Weights of a small transformer language model.
Size: 13 layers, width 192, 6 heads of 32, vocabulary 2727, 6.83M parameters.
MLP neurons of a small language model. Each row is named by its layer, matrix (gate and up: input weights; down: output weights) and neuron, and shows model dimensions 64-159. Each number is 50 + 10 x the weight over its row's rms, rounded and kept within 0 to 99. A neuron's up and down rows have the sign that makes its largest values positive.
After each neuron's rows, "fires after" lists the tokens most often just before its 100 highest values on Wikipedia text that the model never trained on.

L5.gate384:42 50 53 64 63 55 27 46 41 52 28 57 61 47 48 52 55 48 48 76 61 48 52 41 42 39 64 26 55 48 36 56 59 52 56 39 60 42 45 60 53 51 68 47 65 50 59 49 39 42 37 59 60 57 57 65 41 37 44 66 46 63 63 71 69 63 63 54 57 43 42 60 40 22 38 43 42 63 54 36 54 58 57 61 58 43 52 52 55 39 56 45 53 55 44 51
L5.up384:47 46 48 58 52 53 36 49 28 64 58 44 75 40 50 57 40 43 46 49 40 52 43 38 43 49 37 49 34 51 41 46 46 50 46 56 45 51 54 57 36 48 66 41 61 62 62 66 41 34 53 46 55 67 46 58 45 48 83 54 59 62 57 55 51 47 57 45 55 59 69 41 44 40 40 50 40 43 57 36 30 45 64 47 43 34 67 49 52 48 36 48 40 67 43 44
L5.down384:49 57 43 21 69 58 42 45 41 55 37 51 54 64 45 53 52 48 36 43 53 60 55 46 47 56 53 33 54 75 53 52 70 60 39 75 50 43 34 42 54 60 62 39 52 51 58 60 48 64 54 63 47 34 45 66 41 42 62 50 23 45 65 46 46 49 52 40 49 58 55 52 28 45 49 50 56 49 59 48 40 55 60 40 51 42 74 54 55 44 44 39 58 45 56 51
fires after: " F", " f", "F", " S", "f", " T"

L7.gate501:52 54 59 47 31 54 49 32 50 58 56 28 42 41 52 50 59 57 39 49 37 73 58 45 66 48 44 39 62 53 29 69 38 43 39 53 55 38 33 51 56 46 56 60 44 47 44 63 58 50 45 45 47 45 50 44 46 63 45 60 43 41 58 53 47 72 46 57 63 49 40 45 55 45 60 39 48 58 50 44 59 37 57 67 47 64 62 44 41 51 43 44 65 58 33 55
L7.up501:47 61 39 45 43 32 54 52 49 56 45 45 63 49 60 75 31 56 35 47 42 39 52 59 61 63 44 44 53 37 61 47 50 60 41 41 42 62 53 56 54 63 49 51 71 54 47 56 72 58 26 39 47 67 47 53 42 59 69 48 48 47 52 52 34 56 49 43 48 45 34 46 24 33 33 57 57 52 40 51 20 60 42 75 47 47 57 61 42 66 51 50 47 52 50 66
L7.down501:71 59 47 57 41 43 53 40 52 31 47 54 48 65 55 48 49 46 37 42 58 58 39 53 62 53 58 48 42 69 47 54 56 56 36 56 33 65 63 36 44 53 55 73 35 62 55 42 63 53 60 62 62 31 57 54 34 36 50 50 53 50 62 55 57 62 48 57 64 58 60 54 49 42 62 61 47 53 56 48 60 63 40 48 38 35 59 55 61 34 59 65 51 64 52 31
fires after: " f", " F", " h", " P", "f"

L6.gate280:61 45 40 54 56 48 39 52 64 38 44 52 40 47 71 39 60 43 32 50 43 41 44 45 47 56 50 53 46 53 43 55 73 50 49 62 40 34 57 67 36 25 49 51 54 49 62 40 39 43 34 52 49 56 53 60 40 65 40 42 42 74 54 48 50 60 48 52 48 62 58 54 43 70 43 54 50 68 42 50 74 56 58 60 50 40 61 46 43 63 42 43 30 57 59 75
L6.up280:61 53 36 44 52 43 33 59 58 55 40 32 49 41 39 54 41 52 41 67 31 44 47 52 43 45 50 48 64 47 47 40 51 54 51 65 43 51 47 37 46 48 59 36 46 47 46 50 39 65 53 62 57 52 50 60 37 47 55 64 63 49 49 52 46 39 66 61 41 44 49 36 44 52 42 38 50 43 58 39 45 50 50 44 61 41 52 45 69 42 47 47 21 39 39 31
L6.down280:35 41 46 44 49 38 52 41 42 42 61 61 47 50 55 40 53 46 36 45 66 38 52 49 39 37 51 52 50 57 43 37 59 36 50 50 51 40 61 47 57 43 32 46 63 49 57 41 59 46 60 48 37 53 32 45 58 62 62 48 47 38 50 65 49 52 51 65 45 51 33 75 34 68 41 54 62 28 22 58 47 44 37 40 57 40 45 53 48 52 64 46 45 51 50 16
fires after: " s", " C", " t", " S", " c", " T"

L6.gate233:49 53 54 49 53 59 49 32 46 50 45 37 51 45 62 58 60 49 61 75 47 37 52 43 60 38 38 42 65 59 54 45 43 53 55 34 44 55 40 32 62 64 50 50 46 43 49 50 69 70 83 57 35 49 54 57 64 57 45 62 41 36 53 40 52 52 50 56 46 46 50 63 50 57 63 55 74 63 36 35 51 45 52 42 40 40 59 40 39 63 36 54 45 44 54 51
L6.up233:49 25 69 54 37 38 51 48 42 50 62 56 63 39 56 61 27 66 46 42 41 58 30 38 47 45 47 51 45 65 47 43 57 71 43 41 32 43 50 31 41 59 47 47 59 52 46 48 56 43 49 54 40 46 43 53 75 57 48 40 55 60 36 38 40 58 41 65 62 31 44 53 46 52 48 41 43 45 45 39 50 59 59 39 25 51 52 63 44 77 52 60 52 46 44 46
L6.down233:57 58 36 53 39 48 45 41 47 57 59 61 68 57 36 39 56 60 42 43 55 57 44 53 49 54 55 44 39 62 54 35 57 29 50 36 51 65 58 66 40 60 48 33 37 69 50 51 47 61 47 45 45 33 47 49 62 42 23 44 53 49 44 66 37 50 53 48 75 38 52 52 48 38 54 52 43 48 65 45 41 42 55 52 42 50 51 52 57 37 54 51 49 47 36 61
fires after: " B", " K", " f", " F", "f", " b"

L6.gate52:55 54 40 58 60 58 46 48 61 47 21 45 53 55 42 42 67 40 54 57 52 49 46 27 40 44 36 45 63 55 57 34 52 64 31 25 38 51 50 38 59 51 40 69 40 30 60 23 44 67 68 32 54 47 43 51 47 59 51 61 52 54 54 52 43 54 39 50 48 55 63 42 39 62 30 73 48 54 55 51 52 62 51 50 39 39 36 44 54 64 52 39 60 46 58 57
L6.up52:69 55 61 54 72 55 80 66 53 50 57 57 55 36 54 55 45 62 36 61 38 51 47 57 50 44 40 70 56 37 44 31 46 52 52 52 67 56 58 37 57 45 43 55 43 57 51 44 48 61 26 52 38 35 46 63 44 51 52 44 30 34 52 63 53 46 42 46 58 56 53 39 18 52 50 25 47 41 50 45 49 34 57 30 46 46 49 30 60 52 48 41 56 55 49 47
L6.down52:44 35 46 67 59 54 46 57 50 54 50 67 53 37 53 47 42 59 48 59 58 60 63 48 34 54 54 63 52 71 56 51 43 46 42 52 52 49 67 49 61 49 39 41 47 34 40 33 31 61 51 42 50 39 59 58 52 48 60 59 65 41 54 48 43 61 43 68 58 49 60 59 36 78 24 50 64 53 31 47 55 45 60 63 49 59 39 41 45 49 41 34 56 53 62 50
fires after: " T", " K", "T", " c", "C", " C"

L6.gate37:46 48 52 25 65 29 51 54 54 44 82 39 48 51 51 52 48 55 58 50 48 55 61 56 56 48 56 34 40 57 52 50 43 37 52 53 44 41 51 67 62 50 55 52 48 62 40 55 43 58 48 53 66 42 45 47 35 48 49 50 54 45 34 56 43 59 38 70 34 56 45 67 44 46 52 43 41 37 33 46 57 44 44 41 31 55 35 34 49 43 40 39 54 50 62 48
L6.up37:53 55 61 62 53 58 64 59 56 20 49 29 32 59 58 44 52 62 46 46 65 58 43 34 49 45 41 42 53 73 25 37 44 42 49 56 44 74 33 33 48 55 32 58 62 67 54 58 63 47 58 57 27 57 53 70 61 46 45 62 57 55 52 57 56 65 53 49 51 47 53 45 55 53 50 33 41 45 41 29 53 51 34 57 50 59 43 55 58 46 53 53 59 53 56 28
L6.down37:43 36 56 57 41 47 27 73 41 60 49 56 55 56 44 24 58 58 53 50 40 61 41 50 40 34 48 54 56 63 36 53 61 52 58 57 65 54 37 58 44 52 56 50 60 40 41 46 38 56 37 38 41 50 60 33 46 52 55 47 43 29 67 66 33 43 49 55 56 47 59 41 57 48 40 66 52 48 56 59 51 35 61 67 42 50 58 44 70 43 59 59 42 43 62 70
fires after: "h", " H", " W", " h"

L10.gate356:56 53 52 38 44 53 55 50 54 52 42 30 52 42 42 62 47 46 58 40 65 46 53 45 48 47 41 46 45 64 35 64 47 35 55 47 45 61 36 58 62 68 44 52 44 33 60 41 62 54 48 65 49 64 54 37 66 70 34 44 45 55 47 51 48 35 58 63 37 42 62 53 57 36 43 48 67 63 31 45 50 37 51 45 55 34 45 30 24 49 38 52 52 30 50 60
L10.up356:58 47 34 57 39 58 50 69 50 58 19 52 51 45 46 47 58 42 50 55 68 81 44 46 61 42 52 50 49 62 56 78 22 48 44 27 60 57 63 35 55 51 57 61 52 50 57 40 36 68 55 41 34 35 41 52 53 37 57 61 56 43 59 61 50 51 62 53 52 48 56 42 51 45 59 63 48 41 52 38 46 63 57 47 35 53 49 52 59 43 62 43 59 47 47 68
L10.down356:64 43 45 54 45 51 51 50 28 65 48 25 37 53 49 43 56 51 41 51 54 54 47 69 35 46 51 52 50 48 54 50 52 46 44 52 57 48 49 70 45 46 71 32 42 45 64 43 36 58 60 59 31 44 56 34 58 57 36 38 56 67 39 52 41 43 57 65 42 39 62 56 52 54 43 50 58 42 22 46 41 37 37 56 41 43 61 59 53 56 55 51 42 33 44 33
fires after: " (", " r", "3", "-", " O", "5"

L6.gate437:55 51 53 45 52 64 43 31 39 57 35 42 31 49 43 46 59 47 35 60 50 45 64 36 46 72 47 42 55 59 50 61 45 42 48 47 31 52 42 61 55 49 37 47 56 70 65 33 49 50 42 31 47 38 61 58 51 65 49 46 41 48 46 62 63 47 47 60 59 42 45 51 52 25 51 40 55 63 53 46 60 53 51 47 61 45 47 61 65 62 40 47 57 43 44 48
L6.up437:74 60 48 56 49 49 36 41 43 66 60 45 58 47 53 39 48 50 38 33 49 61 44 46 56 31 53 62 31 62 23 54 51 40 59 59 42 43 41 45 50 66 51 53 36 47 44 50 53 39 44 56 41 33 47 49 46 35 42 52 54 55 60 50 52 58 41 52 46 56 58 63 44 43 39 40 58 53 57 53 40 44 28 56 53 76 71 48 39 37 64 59 43 39 81 53
L6.down437:37 44 39 65 51 65 53 42 44 63 49 48 31 56 50 32 40 48 64 57 38 39 56 58 57 45 37 49 41 51 54 61 59 36 49 66 54 55 50 60 41 35 45 53 70 50 55 32 52 39 52 49 56 39 56 58 57 56 60 49 40 38 58 45 49 40 43 35 43 41 48 45 46 63 48 52 59 57 47 33 62 45 47 54 48 40 44 68 41 46 29 54 43 69 46 51
fires after: " M", " m", "M", "m", "us"

L5.gate50:56 48 63 49 53 51 55 65 67 40 51 30 46 41 39 55 42 27 55 65 42 52 53 62 45 43 44 52 71 52 22 60 66 45 52 54 44 36 46 65 66 61 49 62 40 46 49 52 65 64 60 57 50 45 45 51 59 55 55 49 54 48 33 67 59 43 57 51 55 53 64 52 47 41 36 52 59 50 38 58 59 45 55 38 48 35 55 56 60 39 35 56 49 59 52 49
L5.up50:50 37 36 30 52 60 48 57 41 44 59 37 44 61 46 36 59 80 61 38 39 48 55 59 53 37 52 53 51 47 51 51 40 42 58 50 51 37 51 40 55 28 53 46 46 52 36 39 41 37 41 40 65 53 48 47 53 45 51 60 51 51 48 63 42 49 41 63 54 39 54 48 55 46 45 46 45 46 42 51 58 46 45 39 52 61 38 44 62 49 33 48 46 64 54 43
L5.down50:65 37 56 49 48 61 57 68 36 53 35 52 48 33 50 50 49 58 51 44 55 43 54 59 58 60 49 63 57 46 70 47 35 52 57 46 53 37 50 58 57 46 49 63 50 38 48 49 50 54 56 30 35 66 48 44 55 33 30 50 42 67 34 48 60 61 58 59 65 53 58 53 63 68 61 37 55 47 55 45 63 50 51 30 50 53 40 59 47 61 45 26 31 55 53 52
fires after: "-", " R", " M", "ass", " r"

L7.gate41:58 49 44 33 67 57 32 59 65 46 42 59 53 62 66 31 53 41 49 50 44 65 54 40 51 44 51 55 53 57 34 56 57 42 42 39 52 42 62 51 49 52 55 54 27 42 56 43 82 52 47 84 57 44 52 57 36 57 46 47 50 40 51 43 49 54 58 54 42 32 65 50 47 43 66 44 48 41 59 55 42 30 47 42 47 53 35 55 56 37 45 45 51 50 45 47
L7.up41:55 50 72 54 61 59 64 53 68 39 49 37 61 52 41 50 31 39 54 38 64 47 55 67 63 59 57 50 61 32 51 59 59 44 51 54 32 55 46 42 63 60 56 60 67 61 48 39 46 44 48 50 62 49 55 56 37 62 50 44 49 50 40 44 32 45 55 56 62 56 49 65 43 39 41 60 52 50 40 44 56 45 46 69 51 40 53 55 57 65 42 42 46 38 46 56
L7.down41:68 37 43 53 43 50 58 37 41 48 50 41 43 41 36 50 51 58 47 70 45 64 52 51 53 41 31 36 36 44 53 43 57 53 52 56 52 57 65 49 45 51 49 35 52 33 51 53 57 34 57 58 44 57 39 86 39 51 40 66 59 39 60 42 57 62 53 51 51 51 61 57 70 46 62 58 47 53 60 41 51 63 42 54 51 49 62 55 55 48 41 58 42 65 45 57
fires after: " F", "\n", "f", " m", " \"", " f"